Part of a small language model's weights: normalized queries and keys, ALiBi.
MLP neurons of a small language model. Each row is named by its layer, matrix (up: input weights) and neuron, and shows model dimensions 160-255. Each number is 500 + 25 x the weight over its row's rms, rounded and kept within 0 to 999. Numbers have three digits each.
Before each neuron's rows, "fires after" lists the tokens most often just before its 100 highest values on Wikipedia text that the model never trained on. A number after a token or word is its count.

fires after: "0" 27, " r" 7, " d" 6, " z" 4, " Z" 4, " R" 4
L4.up516:431474505484487504469468492551501425479519482520530492536478508510504519489482526502433452490498474488495488489508482533486535485552525477497497493543514512476503470503480494524473457517509494475532448508498519500542514494521483468477509519475477489524448507491461542519501524496564560500

fires after: "1" 52, "5" 8, "7" 6, "67" 5
L3.up769:520440501485520506479502499513538567559533452450530485516480445508508502530522493527522491478510509499517532504479524471506534457526494501460524521493510507489506467461491479524486543487534512492500527513488499495451502543530526514488445511474517498395472506468541491512525476462489497500

fires after: "\n" 24, "." 12, "% |" 7, "; A; H" 5, "; D" 5, "| " 5
L4.up838:521484547530496510466518507476495491523515508493539480495523523481473493533493488474537477477523498534504522480509505530488513508476497523526498488488450530482509489489524563522489497530440485519480472527483502476525505509513522530498518494502479528527505481497542471525428540488490538491

fires after: " | " 30, "." 11, " " 10
L3.up136:479508460481469525549463491473474465499497487509458457520489517492492520544497487486520473496500494497538480517494530493470506503480490486490524504537511516548508507510529486549491518450511513500480498500512530507514498546557489527505502485529485486479487497534505525500492527491524495502

fires after: "2" 38, "1" 28
L3.up1084:518488447541514533486476521517505528526509494525472498465479535526523536497480485545515497478494473484493498527527453483497549483522460487471446495550509455476444482505493469524500518525459460480519498489537496507530495492512480495517489506519501491484507515512518478493492528490477473533

fires after: "\n\n" 63, "===" 6
L4.up746:529525500542542500495512457496487493530526455512512483533535510517503473541506469461510445500501493502550492540557498507506504495491539485508535481511529544455491501495528498475498537526514501514526532489525537514479473486507545472485457485502463544509511483534501465476505508489489476519

fires after: " | " 40, ") | " 7, "; | " 6, "a | " 5
L3.up1260:489563506505459481517484492455483482478465540513541475518517472513499521476555464472492504484512469447486467523448506479480457500498459497493487495516471514482534468518518500514509464453481517536502465480545499483483495525503455539515492462436459477499521527546482529468506523520533466507

fires after: "\n" 13, " |" 12, "|---|---|---|---|---|---|" 10, "|---|---|---|---|---|" 8, " % |" 8, " % | ±% |" 7
L3.up914:507445472533480476511496516515490525495539525483516526499482499503503500533517495524465556445560494504527467519476501501482523485497503462543489461485492504512526524495514481555537517529493512483488507533522450504477507509515507543514512564509513518526545535504494495512532509505512494524

fires after: "–" 34, "0" 31, "1" 7
L4.up606:461519486504519471490510504517479483481483520494536494495508484502528513467501509491522487475526522504493527499482486455484517501529526503495510465483482493510484529507514550548502495458463471518495461495449475505543500514515478478455533538536514464481556485513496497463513574473474510474

fires after: " | " 86, " | +" 8
L4.up68:529492521458500539468518472481540516553508533486484515466477485478490518479478420533491505513510513483478490541518495539460506537465504467476528486472481482474474505494514490514550494535513511514478499521502520468490492493530534507548473497472562479504574519504515459452490477507522517502

fires after: "==" 34, " ==" 14, "==History==" 7, "s==" 5, " ===" 4
L6.up835:450478463490502510517521477541504481522510511500477465513486461490484517470472507482522529491506542471526509522493511522477519457521503546524483485509473474471473475493484505512482546483541485501492496574507476524514479537493502532491495461498486534476507469523515500528492475461532473483

fires after: "." 46, "s." 6
L3.up874:501549549545474538529473527499507510534524544513515470463523496445470460488549491522499468466507471484484472510507498502502519494518505562469497468479495490518560448471492514508475512456516522563505493526523480546528482474521510473497495482490520501546500505500477560558483442507526470485

fires after: " on " 41, "On " 16, " On " 13, "ed on " 5
L3.up717:458490538472441470488505488512525482512520534485468487497530496477492532492501482470500500474504503485492480519535552536537497530502493502502537483532535472533531486537540518486516501488545489509491473535484504493550488449498492517507468506493494511497494524526489523530533477463454539527

fires after: "." 57
L3.up891:477528506485484518483519506545484497493438491494511538487477568498500483515488477515497446532490499518506517472519493523525514515505539463526480506467490505563516504501483509455492499497470527504493506513548516517493499489477490463504519506490458559514478485508510493492527494484519517527

fires after: "." 41, "\"." 6, "s." 5, "ies." 4
L4.up641:509523489511517533525515448497450491511525508500492518516535496526479533494545481468515517475516531512504527514478465501494460517484501483495511508502511519521503508453512527503529513521493521507512462475459507498509494473479474471520468526475487507458463446505489462499547540508482479480

fires after: "\n\n" 75
L3.up975:509475487462478480488521511494510522512514546511485495529528519465525521526492478512512501474510451479510511505538459516491466505511496487492501492513515489472514522495478516474521480495482549514578502522517490560493515468500507475446491466466514500501463518511493545494522485513481464478

fires after: "." 70, "C." 10
L3.up862:479509503549504554501495500495513510546522501467535532509519506509472516520513457519481466506529451516481495515498515496556501484478504495472505452493475486529526502479484475493505517496479536507517479548492453539504496542497509534503479507492502521531488503515478488515510507490514480559

fires after: "\n\n" 59, "%" 4
L4.up263:494521489502501517474535487493492524523495523531489485446533527469565507524473471505491500508488498504489488500476493507493470512450508517527546527520488508461484494514516484474475467541490489503503532526495546495482490474504503509485464459524488516488506461506476497477518490497489460517

fires after: "0" 22, "- D" 14, " ISBN " 8, "-" 6
L3.up53:533477532485547460470472492496510467509502504541508526522542527519502474480490495484487507488519534481483469522473503532455486501500533484486495485504516530460477491500472530466508513527521516481492516526506455520512530516468516514456512545486508511522545490545489451528440463489484491524

fires after: "." 51, " was" 4
L4.up699:458477510499498518503543473504505539511485529523512489529502497540501493516489469557526507509534458508449464512505506485513485521468490505479503458519502504546563505500459518498522511460525513498507513518456497469537503529502516474511559519507510465508487459504528480519508470491509468447

fires after: "1" 49, "," 21, " sat" 4
L6.up392:552481491483481535483494502528465504537482438502479455501505517485527465487542517487489515504492535526512522507558501474471487465497465518474469499515510519493517531492498486501525477499510502500447529475515536503469493492529480525504491507466504519497469514478524432496536524471490563488

fires after: "." 54
L4.up564:468462516576500503505513502445460503506461474468470492514520506478493478506494517495510566497518544479481485501496503487514502489479467475533515492550511494515500479451544468504547527530535515488482502582516488455482518482472506468501465479514516490521470518513506496508514507477489533505

fires after: "–" 19, "6" 11, "4" 6, " | Q" 5, " High" 5, " | I" 4
L6.up724:504501514507512489554446467478530463506488505491533479533539493472514511510514462513532488504519487454496538505496501496500504497503522531586528528500495511528485481494485507505503504482488502524521531472473489446507522531516476491483506499489482525460455473495515542505482541535526499493

fires after: "," 21, " | L " 17, "–" 14, " | Location" 4, " | W " 4
L3.up182:496512483482483513530480500500504480474470482518498492500504478516496531495487470486465543530526537516518500511513516484456506511512501556522484504517466551510526514528496499496486501536539491492474485468476564481489477481517468495529498518532498518530478545497468496460507451438490510485

fires after: " | " 32, "," 16, "1" 5, ", " 4, "; " 4
L7.up768:486517485472509536547490489474485483495471524478434483491499526533465486478473479477493492468548475491491517541530488459496479487482494503489499546442473452478508488478430487454506500498481526489486505501455500528467489500537469520502490507514533463513498531496497449496508481507545558458

fires after: "1" 59
L4.up501:462461464498506487529535549483500504489538480491565508514525458506489478474500505467519503508515507523504490506469468538486464447530488512471499504507506518510472466530498512495505536457479518571524463490481464497530542480528540485513482511478545444478506512493490497532490508485519526539

fires after: " | " 54, "; " 9, "15" 4
L4.up290:495482516485508506451497524492473522478460571509441506471482481492597538491555468478532556518501477478501466525516481486499520537544473456525484533505512518549553496523550477513521520468494498514511482468489506487507444465471492547501517490495513470517489501464491502510472470540503516523

fires after: "." 33, "\n\n" 31, " years." 4
L3.up521:504543438482483492518493491520443502519549526524445547475484451484486461455476540552501474462514501501498464525539510498515533538526508509521466474462525513520517508479492505498461469461513497545490507517532502475472454493515507465485521502501513471527494518500511462505475473474477457491

fires after: "." 48, "s." 7, "\"." 5
L6.up901:516530469467558492493522432501484485496538515485502515515529475520519534498481534505490486488491549520484542475464478516503508495473475525460517510481523544505491489488457491462512505483485502501504489518511501478503462475499488508499478489502509490453546484491448486497486519505520505502